{
  "num_attention_heads": 8,
  "head_dim": 64,
  "intermediate_size": 2048,
  "norm_eps": 1e-05,
  "bias": "all",
  "init_std_up": 0.0206,
  "weight_decay": 0.3,
  "lr_head": 0.00816,
  "schedule": "wsd",
  "final_lr_fraction": 0.05,
  "dataset": "wikipedia_en"
}
MLP neurons of a small language model. Each row is named by its layer, matrix (up: input weights) and neuron, and shows model dimensions 416-511. Each number is 128 + 32 x the weight over its row's rms, rounded and kept within 0 to 255.
After each neuron's rows, "fires after" lists the tokens most often just before its 100 highest values on Wikipedia text that the model never trained on.

L7.up955 [117 130  96 155 117 150 133 159 136 115 128  77 112 121 102 126 148 132  64  92 135 149 145 165  95 103 188  99 119 133 152 159 130 103 144 136 130  85  99 135 132  95 159 112 154 135 129  91 180 181 183 144  97 169 136 116 158 207 107 153 138 116 123 169 115 126 142  87 147 123 190 116 142  60 129 193  95  83 106 111 165 170 141 134 143 158 134 182 156 173 136 115 133  81 191 114]
fires after: "; ", ", ", "), "

L7.up1940 [126 190 163 148 150 180 127 161 176 128 126  96 132 143 195 150  93 124 151 149 125 109 181 127 133 148 209  70 186 111  79 156 183 138 164 134 140 125 182 144 145 173 149 146 194 129 132 107 144 141  43 170 190 103 154  85 130 132 136 124 112 129 132 142  94  73  94 102  86 125 136  87 145  98 115 118 113 107 127 166  86 126 123 144 132 135 140 120 140 137 114 139 191 132  66 135]
fires after: "the ", "to ", "of ", "at ", "in "

L14.up1022 [176 108 170 134  56 164 130 154 135 129 223 155 113 160 113 126 164 200 135 127 126 223 163 143 174 130 202 110 130 117 171 133 100 125 188 145 163 120 119 104 113 147 101 117 113 125 108  97 117 175  77  89  54 115 148  79  85 132 116 166 158 115 116 191 163 132 152 141 126  51 132 159 164  82 114 179 134 152 109 151 168 145 136  61  83 108 115 150 130 152 124  65 150 184 129 147]
fires after: "the ", "The ", "(", "m ", "2", "\n"

L7.up1044 [133 159 137 108  79 152 109 173 138 135 132 158 178 117  94 138 147 109 143 186 155  76 152 120 152 108 152  73  60 131 113 144 172 115 149 125 108 106 177 173 109 124 116 113 140 190 132 164  99  95 177 114  82 140 105 187 139 103 167 148  57 122 132 138 174 169 150 123 100  69 110 105 155 192 138 122 145 124 123 145 165 153 169 153 111 110 137 140 104 189  75 131 145 102 134  80]
fires after: ", ", "North", "J", "Ber"

L7.up60 [171 134 207  69 120 195  93  97  73 138 139 164 106  98 111 137 149  91 122 125 178 181 117 143 152 119 112 118 200  86 117 148 132 158 146 202 156 146 128 157 100 105 176 139 129 103 136 136 163 125 136 136  81  78 143 155 184 130 134 125  96 113  95 106 165 124  61 148 111 127 113  67 159  73 127 147 112 152 100 145 179 177 163 154 157 148 111 146  83 130 125 156 153 142 103 190]
fires after: "a ", "| ", "-", "an ", "un", "the "

L7.up66 [142 164 124 181  91 117 151 119 154 130 166 112 129 152 124 203 136 129 161 175  98 147 135 122 152  57  90 156 146 104 171  89 120 131 181 156 189 131 145 178 113 127 156 151 178 123 121  44 219 173 122 164  61 177 102 160 130 161 144 121  97 114 172 144 104 114 130 113 146 122 129  61 194 155 101 118  94 137 104 162 114 133 148 146 100 186 140 130 135 117 104 137 103 148 155 133]
fires after: ", ", "198", "201", "200", "196", "197"

L14.up1715 [147 214 144 130  99 105  98 114 147 112  79 185  78 113 122 126 104 145  85 138 101 217 134  68 133 146 180  68 170 120 157  85  92 172  97  97 112 153 115 142 154 120 149 156 110  89  94 127 221 131 132 164  98 107  93 171 122 141 145 120 119 113 101 116 183 152 135 132 120 157 132 119 148 168 101 104 141 107 173 143  67 123 164 194  94 140 116 168 182 168 133 132 125 127 108  53]
fires after: "(", "201", "200", "–"

L7.up982 [130 152  81 185 108 144 147 122 145  98 147  47 100 122 111 123 132 122 156 117 130 168 167 111  81 118 112 136 132  70 114  89  85  96  87 194 143  99 167 117 121 203 182 137 248  67 149 125 134 117 162 122  74 125 109  64 148 145 161 112  88 100 151 127  60 151 119 131 135 111  88 104 160 126 161  81  55  93 145  80 131 122 148 106 151 107 102 141 158 160  87 132 154 135 162 186]
fires after: ": ", ".", "- ", "of ", "and "

L7.up1620 [112  96  58 172 135  83 105 132  86  75 101 152 196 189 126 111 115 118 107  73 181 185 143  66 125 167 147 150 119 124 154 182  89 133  97 180  94 146  86 118  84 158  95  87 137 151 145 145 175 118 127 144 132 126 168 163  97 144 162  97  89  58 105 111 131 111 121 110 140 141 153 104  91  85 143 120 120 108  75 113 144 105 129 167  84 177 152 123 162 132 158 153 154 234  48 114]
fires after: "201", "202", "200", "199", "194", "198"

L7.up212 [ 97 112  98 147 150 143 124 125 101 129 190 103 111 105 109 171  83 136 138 150 147 130 125  54 181  78 132 103 123 152 167 114 100 143  98 156 136 124 127  59 132 150  55 189 109 138 117  43 139  95 126 132 102 130 108 141 194 118 154 143  54 131 182 160  93  67 187 190 160 103 156 135  90 125 143  88 134 151 136 109 180 159 135 230  86 123 162 171 130 123 161 182 108 115 170  55]
fires after: "| ", "Party ", ", ", "United ", "Finland "

L14.up99 [193 165  90  75  64 141 135 114 166 160 123 141  84 124  96 108 165  73 131 159 114 136 138 153 151 139 123 149 132 155 126 152 156 146 157 166 158 147 117 185 134 129 130 144 127 155 114  96  82  93 136 131 100 112 131 122 141 114 108 110 165 204 159  37 135 157 137 133  74 137 129 198 145 141 145 126 160 156 157 100 206 123 172 155 109 140  92  94 123 139 138 106  89 108 115 137]
fires after: "| ", "|"

L7.up968 [ 98  86 116 119 106 102 173 118 157 115 160 112 150 106  94 186  99 133 104 103 150  79 109 116 163 121 145 106  96 141 167 150 160 128 147 161 153 121 135  74 111 131  90 159 121 102  98 100 168  94 118 115 118 166 117 253 128 105 122 130 142  87 204 113 115 117 143 112 143  94 149 163 119 137 105 124  91  91 170  85  97 161 132 156  81 169 149 182 104 175  76 128 136 224 120  87]
fires after: ", "

L7.up1702 [107 159 186  66 130 150  86  87 130 103 153 132 155 146 149 133 160 106 105 103  94 181 111 145  71 120 152 116 158 160 164 162  71  94 147  61 182 163 114  81 140 125 106 175 122 166 121 114 175 153  94 140 159 135  84 112 147  76  89 122 133 106 162 144 106 133 166 119 116 140 199 145 147  85 110 174  94  76 138 181 142 116 128 104 159 158 149 159  96 125 109 116 149  99 124 122]
fires after: "The ", "the "

L14.up2002 [134 112 139 166 131 128 130 190  98  57 163 168 120 167  89  56  90 168 107 154 183 123 196 176 143  80 186 151 128  66 115  56 114 123  86 153  69 109 124  94 143 103  86 122 121  93  80 110 114 157  88 148 137 128 152 168  70 127 137 115  50 112 113 129 161 153 125 158 109 132 131  94 139 154  94 115 115 124 132 140 131 144 126 158 110  69  96 133 115 142 133 107 119 139 119 183]
fires after: "on ", "–", "On ", "– ", "| ", "for "

L7.up468 [120 113  68 155  70  93  82  48 169 126 164 125 108 180 164 142 137 115 121  62 121 220 124  95 110 108 156 120 120 130 130  95 144 145 162 115 138 160 110 121 142 113 115 150  93 131 114  65 113 129  72 153 118 135 104 154 156  89 114 138 127 119 187 150 137 163 130 117  97  66 155 104 118  88 102  83 115 161  63 126  94 154 117 120 151 149 140 179 147  72 179 128 143 106  87 160]
fires after: "the ", "U", "S", "\n\n", ". ", "San "

L7.up735 [143  21  68  93  78 127 197 134 139 104 155  97 201 122 151 123 148  99 121 152 208 132  97  99 141  89 105 110  95 128 115 131 101 143  82 104 172 216  82 124  94 132 146 132 157 153 157  73 134  60 208 163 157 134 132 136 187 134 127  79 133 169 175  64 150 139 129 105 144 108 139 110 129 129  94  88 174  80 103 134 110 113 167 173  72 159 103 109 168  90 132 168 120 114 103 107]
fires after: ", ", "January ", "August ", "March ", "April ", "June "

L7.up1531 [166 158  91 214 133 135 124 124 131  94 128  98 150 151 172 151  72 134 111 171 108 186 129 158 105 186 152 132 147 141 110 103 130 108  91 134 125 178 141 111 172 188 110 151 177 104  94 113 128 109 139 121 163 101 144 123 112 134 152 158 107  37 166 119 142 173 145 179 119 136 148 142 165 121 155  95 105 143 145 143 144 126 172 147 188 132  19 173  68  70 111  81 135 138 110 145]
fires after: ", ", ": ", "| ", "in "

L7.up1026 [162 169 118 175 125  97  83 134 228 138 158 191 141 100 143 161 151 157 123 117 173 180  89 157  73  88 172 126 163 132 181 107 106  83 132  93 144 132 133  97 129 152 135 103 126  73 125  66  87 147 104 166 166 127  58 125 147 122  93 160 142  92 161 105 122 165 128 141 138 175 191 127 143  92  68 186  85 137 160 177 163 130 120 100 126 167  99 126 109 108  79 151 161 125  82 123]
fires after: "| ", "(", "× ", ": "

L7.up889 [186 118 114 173 122 112 161 170 192 108 134  89 178 134 128 148  73 101 100 124 119 190 150 174 110 106  38 152 142 108 152 131  82 151 148 149 157 145 152 106  98 131 163 115 157 142 139 132 152 120 167 124 108 145 172 161 164 129 151 104 123 161 203 120 137 155  95 110 117 154 117 166 171 104 108 104 179 123 150 140 107 114 138 201 131 171 103 172 130 177  78 150  96 133 205 194]
fires after: ", "

L7.up1825 [ 75  97  96 136  83 126 134 163  72 127 142 161 102 145 172  77  77 171 140 128 127 151 139 176 134 112 133  67 163 119 152 135  81 112 109  57 134 205 101  95 119 130  42 139  92 148 140  96 119 170 130 150 146 159  95 127 189 141 157  98  72  95 123 124 113 121  97 166 150 100 165 106 102  45  91 144  76 165 141 114 152 168 146 121 102 125 150 152 144 143 115 112 141 124  95 101]
fires after: "| ", "\n", ", ", "; ", "October ", "November "

L7.up449 [137 145 126 187 144 132  95  87 112 116 120 115  76 126 145 164 146 100  87  72 131 158 160 164 110 104  87 164 124 136 113 130 136 110 134 144 124 130  94 134 115 172 178 124 184 128 150 106 122 104 186 146 142 107 131  41 115 102 117 106 104  80 133 131  70 154  90 112  87 174 151 143 123  80 165 117 131 202 123 149 175  84 122 118 151 158 121 140 130 138  99 133 170 127 148 156]
fires after: ".", "–", "-", "202"

L7.up236 [ 77 128 140 128  56 152 117 102 161 140 131 160  67 125 168 124 161 167 109 108 110 179  85 143 156 180 102 113 119 153 135  89 100  82 112 201  97 122 111 125 129 163 172 104  84 105 118  99 191 131 171 111  82  33 155  73 153 108  94  92  94 134 143 141 127 114 139 127 117 156 126  86 136 108 108 152 115 127 144 170 192 149 141 135 141 164 117  99  68 114 124 111 103 104 150 134]
fires after: "| ", "(", "."

L14.up1856 [179 142  50 114 136 100 109  91 170 154  98 115 137 137 114 154 169 128 113 107 128 159  53 128 122 137 151  76 157 117 101  90 109  97 160 137 164 119  53 131  90  98 115 145 139  90  16 117 162 154 129 158  92 127  89  90 159 121  98 111 140 129 128 129 131 158 143 185 103  95  97 112 152 125 115 125 120  94 133 168  89  52 133 120  80 126 117 199 153 161 105 129 164 102 172  84]
fires after: "| ", "(", "; ", "a ", "0"

L7.up210 [102 112 164 163 112 172 195 162 148  99 146 106 150 104 116 150 130 102  82 130 132 170  83 121  70 110 111 115 173  92 136 145 130 111 132 110 154  96 121  67 123 100  93 152 161 175 113  86  95 103 121 159 104 142 222 150 129 151 156 136  81  90 115  96 174 143 127 140 102  41 155 115 164 139 141 156 199 108 146 110 144  95 148 138 103  67 139 165 177 195  35 113  87 144 133  95]
fires after: ", ", "; "

L14.up1912 [148  79  88 101 175  88  98 118 157  97 183 149 203 147  68 167 159  32 172 153 116 128 142 112  91 135 100 154 231  93 159 125 144 154 156 133 106  87  66 132  86 102 114  92  98 156 114  91 127 125 141 147 133 130 142 134 141 181 163 158  93 142 125 131 125 166  95 118 151 122 160  75  81  74 159 139 108 140 150 102 148 105 147 163 149 140 117 128  94  81 172 101 144 156  86 144]
fires after: "201", "200", "202", "199", "198", "–"

L7.up734 [151 146  92 113 134 124 134  95 152 121 191 144  63 148 116 193 141 101 126 163 135 184 136  95 153 130 127 121 106 146 159 134 140  66 160 135 139 184  82 138 114 144  95 115 119 130 123 116  98  85 136 164 123 104 130 132 129 102 118 147  75 101 156  99 161 196 159 115 120 150 160 148 149  78 127 142 119 167  91 122 103 151 156 149 108 171 127 156 120  65 118  87 116 108  85 205]
fires after: "the "

L14.up1796 [ 98 122 135 157 125 180 106 169 112 110 183 141 113 196 141  98 122 135 170 149 132 162  70 103  98  71 164 138 136  78 188 119 192 123 102 185 112 189 122  97  55 140  85 166 144 115  93 102 159 116 111 171 123 110 150  87 113 111 165 139 128 104 114  14 200 165 111 102 137 122 156 100 156  72 114 122 123 152 134 138 110 144 137 121 104 104 162 184 128 125 164 148 117 149 161 161]
fires after: "| ", "No", ", "

L7.up213 [160 126 164 153 156  98 167 142 185 140 131 147 151  98 148 138 131 143 103 136 162 148  83 133  67 170  90  94 140 148 142 151 147  72 147  91 169 147 157 115 138 134 137  96 173 140 130  99 127 112 133 175 148 134 169 118  89 122 121  77 146 158 207 140 136 173 130 101 102  87 177 121 165 139 101 146 101  58 163 140  51 101 166 100  91 137  81  68 127  96 140 147 131 102 102 206]
fires after: "the ", "The "

L14.up1696 [133 134 170 128 159 175 106 121 110 117 188 101 135  96 131 174 147 169 103 123 125 175  98 107 143 167 152 124 103 119 121 139 180 114 136 163 107 141  92 116 113 206 140 163 151 168 128 113  97 121 107 166 149 123  97 119 143 189 125  67 132 142 127 135 167 110 138 129 140 147 128 121 105 107 169 161  98 128 158 148 123 128 120 102 108 110 193 100  81 148 107 145 121 138 135  45]
fires after: "| "

L7.up455 [203  86 128  81 118  90 161  94 163 157 164 155 107 124 122 169 114 161 166 109 122 156  73 177  85 130 108 126 101 158 179 129 167  91 147 138 137 162  14 206 128  93 139 118 134 144 123  87 134 170 121 105  98 140  97 107 140 118 110 101 174 109 114  87 175 138 150 120  88 160 117 161 125  92  74 130 138 115 146 203 127 148 135 105 143 161 129 120 116 144 135 145 104  94 113 132]
fires after: "the ", "and ", "The "

L14.up515 [179 144 155 121  86 162  90  96 162 106 164 137 110 114 188 119 172 147 114 140 148 165 107 115 117 103  67 146  82 129 146 141 178 152  86 125 118 149 121 119 143 143 139 173 160 127  92 130 149  74 128 191 144 117 121 139  71 164  95  89  36 112 161  41 153 124 122 125 108 143 110 105 142 119 131 109 140 124  96 118 100  69 138 169 121  87  84 141 156  87  94 132 139 119 109 170]
fires after: "| ", ",", "\n", "1", "in "

L7.up1261 [126  50  70 143 156 109 157 101  88  87 140 114 125 121 111 154 131 114 171 212 184  72 126 154 137 125 112  63 117 155 164  90 129 129  96 158 173 104 102 111 138 132 131 160 147 116 110   0 100  70 143 151 113 124 118 107 148 140  91 125 110 142 220 117  89 141 134 154 119 112 151 105 120 151 121 112 162 121 197 140  70 143 142 183  97 101 149 170 130 118 136 138 101  84 137  79]
fires after: ", ", "), "

L7.up642 [167  98 103 161 166 181 154 118 132 121 110 173 112 106 133 125  87  96 143 149 135 197 106 114 173  81  97  76 133 128 102 118 105  91 117 191 172  68 174 123 145 105 137 132 146 123  98  97 115  94 154 224 102  70 138 139 108 186 106 124 111 107 138 117 141 186  77 134 149 145  87  72 130 116 129 105  90 127 111  93 122 102 160 116  36  77 153 149  79 112 135 160  76 105  83 156]
fires after: "a ", "in ", "In ", "the ", "on ", "–"

L7.up562 [155  77 125 163 118 127  79  64  99 143 143  79 170 143  95 136 132 130  94 105 133  88 153 130 181 146 118 123  96 119 136 120 165 115 168 172 202 181 111 118  90  98 172 135 117 153 147  79  94  52 135 117 124 147 167 200  88 109 131 111 108  78 147  88 123 141  89 167 169 156 133  78 103 154 167 138 159 132 135  89 152 140 142  90 174 151 128 177 130 154 178 136 145 172 121 145]
fires after: "–", "202", "201", "200", "197", "199"

L7.up737 [ 86 140 152 132 100 186 176 115 143 139 123 111 109 140 139 128 116 150 137 151 126 151 101 134  98  88 113 138 122  57 129 165  99 100 155 144 134 135  62  97 123  69 150 131 107 172 144 108 124 130 135 116 103 116 130 164 174 118 115 125 128 116 128 160 178 156  83 160 120 129 151 171 158  78 140 151 161 140 151 125 106 150 149 134 167 161 169 128 139 205 126 128 176  96 102 137]
fires after: "| ", "is ", "0 ", "was ", "Preceded "

L14.up707 [185 132 115 161 131 152 118  93 201 169  66 167 118 167 124  84 121  89 115 141 120 133 142 130 146 119 162  89  70 131 189 146  81 191 151 186  97 119  88 126 112 109 107 184 159  85 140  60 104  96 156 159  45 126 128 115 103 115 178 151  96 112 133  88 144 153 165 129 113 189 130 167  94 149 170 120 143 134 128 148 149  96 155 122 146 147 148 143  96 106 153 128 112 138  83 110]
fires after: "| ", "== "

L14.up1143 [173 159 133 217 148 129 103 133 118  95 178 128 127 142 111 129 177 131 160 144 117  94 184 116 125 162 116  99 137 101  97 112 129 160 137 163 163 119 133 169 130 171 127 171 145 117 121 103  75 144 116 153 102 196 136 139 107 102 123 142  78 127  99  63 100 100 136 121 112 127 162  69 107 140 123 128 194  19 166 173 101  94 149  91 128 115 168 211 114  82 103 149 110 167 161 137]
fires after: "\n", ". ", "(", ".", ", ", "| "

L7.up487 [128 159 111 132 174  97  53 104 155 129 143 152  65  82 102  91 141 102 106 130 145 183  86 135  46 121 147 126 204 150 172  68  98 139 154 117 139 120 127 156 119 126 109 116  72 150 137 129 124 137  57 172 170 109 123 126 147 153 132 112 146 117 159 123 113 141 124 170 146 119 120 153 116 117 117 164 192 132 109 175 102  85 119 138 140 163 108 144  91 102 140 173  97  83 140 200]
fires after: "the ", "The "

L7.up1096 [143 132  82  88 141 129  51 193 108 107 128 153  79 103 169 149 107 104 147  90 110 157  49 117 101 114 140 144 168  91 142 189 100 111 115 124 142 129 117 177 130  98  81 110  91 132 105 163 138  97 166 125 145 137 114 129 172 110 146 186 148 129 125 103 144 129 207  82 113 145 118  61 137  92  53 111 131 147 116 216  82 103 115 159 134 105 135  89 123  99 113 108 154 101 159 117]
fires after: "the ", "The "

L7.up177 [116 119 110 208  81 116 138  67 146 142 126  88 138 176 177 130 125  73 132 117 170 153 193 140 125 124  68 121 115 107 144  57 134 133 159 137 231 123 157 126 104 144 112 128  97 145 126 129  47 135 150 196 138 159  73 173  89 127 153 162 143 106 117 143 113 148 103 176 153  98 126 124 116 134 174  79 173 117 167  71 153 146 134 105 144 133 102 148 148 127 171 109 162 127  69 151]
fires after: "201", "202", "–", "200", "194", "199"

L7.up1690 [105 173 139 136  99 149 154 115 165 117 155 108 151 192 183 135 115  76 121 172 158 210  62 125 102 154 221  91 144 127 159 163 161 127 111 150 129 164 140 116 111 178  35 129 165 161 148 129 112 133 108 161  87 119 155 135 113 127 114 110 143  89 147  96 142 151 187 154  83 116  87 127 159  86  99  88 119 109 142  84 145  91 133 112 125 155 219 109  98 114 157  87 202 127  49 175]
fires after: "the ", "of ", "between ", "on "

L7.up1969 [139 120 126 184 139 153 125 138 140 100  95  94 108 133  83 132  99 100 122 147 161 107  91 113 135 176  87 129 164 150 103 113 123 178 126 153 172  83 187  95 132 153 175 149 205 124  82  90 164 130 121 145  90 163 155 151 153 135 125 121  72 171 167 116  95 137 233  87 170 124 189 112 116 119 162 179 160 119 105 181  73 175 130 184 101 167  90 202 182 120 169 153 129 151 149  89]
fires after: "| ", ", ", "(", "was ", ": ", "a "

L14.up810 [120 134 123 180 142 140  95  99 172  71 175  40 144 146 101 221 172 143 121  36 108 128 129 111 136 132 135  89  99 108 128  82 171 123 126 181 105 119  70  85 142 185  98 161 175 169  86 158 210 113 140 128 127 144 155  74 175 112 146 106 110   0 108 117 131 149 112  84 116  94 129 112 124 154 111  83  78 125 125 164 109 105  82 115 131 108 178 141 125  83 112  92 124 172 130 120]
fires after: "| ", "197", "the "

L7.up1473 [154 106  93 143 153 156 161 116  59 103 120 130 121 127 163  88 153  48  83 112 101 209 155 135 125 147 110 141 135 154 152  66 158 173  82 151 118 159 171 151 155 119  89 150 157  63 116  78 145 133 176 148 100 132 162  97  95 179 188 119 103  91 159 103  71 163 119 157 135 191 135 122 170 134 153 180 149 119 136  98 111 130 150 151 165 140  97 146 116  37 126 114 122 144 105 212]
fires after: ".", "–", "-", ": "

L7.up852 [150  78 158 161 120 166 126 108 147 116 125  89 118 135  73 116 138  28  99 107 135 167 153 160 122 112  84 158 151 151 139 139 134 136  90 155 147 153 117 136 105 144  92  99 133 120 137 116  76  83 161 125  48 119 179 105 153 132 143 109 158  83 125 125  63 151  52 125  82 158 100  96 138 136 141 109 118 160 134 111 167 113 107 103 170 126  69 170  66 112 130 161 103 111  97 149]
fires after: ".", "-", "a ", "number "

L7.up162 [108  95 118 127  63 200 111 164 116 110 171  78  75  91 154 131 131 126  88 137 175 112  98 112 109  73 157 135 168 139 150 118 141 141 143 162 131  70 139  99 136 118 105  78 151 123 135  58 132 124 178 182 166 150 112 126 173 126 127 120 125 139 154 145 139 140 135 122 103  84 221 129 148 125 107 143 152  97 153 164  98  64 135 187 105 162  80 141  97  81  66 190 126 125 154  74]
fires after: ", ", "; "

L7.up41 [128  77  94 200 129 173 197 140  89 107 117  86 127 132 150 119 127 130 152 185 121  94 159 124  99  92 132  92  85 151 117 150 159 111 153 164 135  85 138 147 114 131 159 102 151 150 106 101 205  93 106 187  98 114 101 135 148 111 169 113  56 152 111 102 201 140  69 108 119  82 120 114 147 145 145 115 119 121 115 104 146 136 135 177 128 186 102 139 136  92 119 121 127 144 134  34]
fires after: ", ", ",", "″"

L14.up717 [131 159 116 153  73 169 136 167 110 127  86 149 161 146 115 127 116 185 121 118 159 210 102 142 155 110 139 146 118  87 114 109 137 114 112 106 145  74  90 147 133 128  85 138 100 119 122  59 104 112 123 142 171 125 156 134 113 107 142 133 172 127 118 141 131  99 155 171  85 128 135 101  67 129 138 101  84 134 102 106 106 123 162 192 145 146  89  97 132 180 151 117 105 144 127 164]
fires after: "| ", "Ref", "No"

L7.up1859 [140 195 108 106 108 127 156 143 201 102 159 147 138  76 141 158 152 135  76 115 143 171 137 125 135  94 129  53  96 156 108 111 105 111 114 144  85 106 153  70 124 149  96 161 126 143  83  98 133 160 158 112 105 131 133 209 124 131 136 126  43 142 137 130 144 170 150 127  82 135 161 116 150 113 125 112 154 133 142 103 121  56 157 174 128 153  92 105 102 105  69 135 170 119 139  88]
fires after: ". ", "\n\n", "- ", "On ", "(", ", "

L7.up1961 [118  99 134 137 136 171 137 155 114 122  89 172  46 135 161 135 192 124 136 184 103 157 103 126 114 109 134 139 119 162 113 134 143 146 120 132 122 110 193 197 107  89 154 186 134 165 132  66 152  93 162 126 105 139 148 140 132 138 143  88 113 141 212 150 103 164 125 103 148 111 186 159 166 132 111 107  93 144 167 181  68  99 150 149 130 145  96  69 118 143 111 119 126  85 181  98]
fires after: "a ", "is ", "an ", "was ", "the "

L7.up763 [134 151  72  99 116 189 137 107 164 155 127 144 133  98  56 104  92 205 143 129 142 154 172 122 113 118 114 117 134 118 149 161 105  85 132 169  91 118 141  61 131 186  94 140 151  92 132 112 111 134 137 111 148 145 190 184 152 121 144 143  90  89 196 125  97 141 140 149 117 155 186 123 114 101 160 161  85  99 133 155 137  78 157 150  85  94 126 125 198 149  71 127 167 147 171 101]
fires after: "- ", ", ", "| ", "and ", "was ", ". "

L7.up1286 [123  85 140 140 150 188 142  94  94 148 105 109 171 150 166 205  77 100  81 175 129 142 147 113 125 130 130  92 129 103 150 177 131 116  83 110 214 126 128  70 143 121 107 181 160 120 112 117 158  75 146  70 146 142  95 147 157 110 143 109  76 100 154  77 133 124 157 126 155  85 208 128 131 172  93 119 165 107 157 133  93 114 136 165 119 157 148 116 117 120 108 162 127 130  72  95]
fires after: "\n", "=", "\n\n", ") ", "was ", "It "

L7.up862 [150  75  76 152 154 110 161  74 137 100 149 109 118 122 115 141 154 125 119 145 138 134 107 126 104  77 114  95 112 101 113 137 117 128 115 142 187 115 174 106 155 146 143 144 127 164  78   1 109  99 139  82 136 149 137 193 163 105 182 145  97 138 205 110 111 165 132 126 117  77 166 108 175 128 181  99 116 128 169 136  96 167 119 147  62 114 136 207 120 163 103 143 126  79 140  90]
fires after: ", ", "), "

L7.up641 [159 156 173 101 125 218 127 165 114 189 139 196  67 126 133 123 134  97  90 211 157 118 161 122 129 153 148 140 158 162 120 127 142 145 160 132 146 119 166 151 139 122 135 171 183  80 125  63 126 113 189 160 112 162 161  51 139 166 166 127  84 134 144  42  95 115 127 141 163  64 116 151 145 146 167 148  77 145 169 185 116 133 163 207 119 125 162 193 141 140  82  98 128 142  85  59]
fires after: "\n", "|", ";"

L14.up1067 [162  60  79 135  83 160 143  56 127 182  74 132 142  97 182 108 147 159 157 179  97 181 180 134 166  75 130 155 111  85 125 184 125  98 134 159 106 188 118 117 105 140 194 149 175 153 150 168 124 102 147 131  92  87 150 107  81 109  96  96 140 101 166  80  80 135  83  90 150 155 136  35 166  75 131 172 166 130  97 159  82 120 148 155 128 180 159 142 154 137 120 163 157 124 139 102]
fires after: ".", "6"

L7.up967 [119 105 122 168  59 148 147  73 216 166 129 101 157 104 144 119 113 149  91 106 128  75 160 106  91  57 108 179 132  97  82 121 171 100 117 143  98 164  93 137 152 128 159 161 155 127 123  85 135 116 115 112 121 101 128 116 102 130  89  94 115 152 182 102 120 129 133 122 151 145 169 126 122 130 186 167 134 109 126 130 121  94 145 147  92 176  89 132  85 141  97 134 164  85 127 110]
fires after: "| ", "loan", "the "

L7.up1789 [113 121  26 182 119 128 153 137  73 149 120 115  70  89 137 155  93 124 140 124 112  85 142 118 139 156 172 159  83 152 127 150 181 153 161 143 174 153 139 101 112  66 168 176 153 148 145 120 135 126 149 135 153 133 115 140 101 127 142 131 140  78 158 148 136 130 146 102 153 133 167  96 137  97  75 148 129 109 124  99 161 121 150 184 114 157 120 218 162 146 103 150 123 111 124 129]
fires after: ", ", "Angeles ", "| "

L7.up680 [109  99 103 145 156 100 115  85  85 125 113  55  97 148  89 153 117 119 134 120 124 127  76 106 165 147  88 176 134  86 104 150 120  82 179 117 115 151  70  67 112 141 118 175 150  97 150 144 106 124 126 141 166 130 186 172 143 127 162 113  97  84 170  68 154 166 132 166 149  99 232 102 161 112 119 130 195 173 107 111 170 106 169 157  90 138 115 166 168 124 132 161 102 204  80  78]
fires after: "200", "was ", "201", "202", "199"

L14.up28 [ 71 221  96 166 149 104 111 159 113  63 112 127  78 147  75 100 107 161 130 102 117 131 109  84 130 122 156 178 210 101 125 103 119 113 149 157 147 125 132 157 113 103 107 135 135 122  29  92 203 199 147 111  74 148 142 115 234 126 176  87 177  75  98 143 120 131 144 123 113 168 145 178 166  81 138 171  65  94 108 135 133 117 131 200 127 141 130 105 218 185  99 184 121 141  96 141]
fires after: "| ", ": ", "W", "; ", "Women", "'"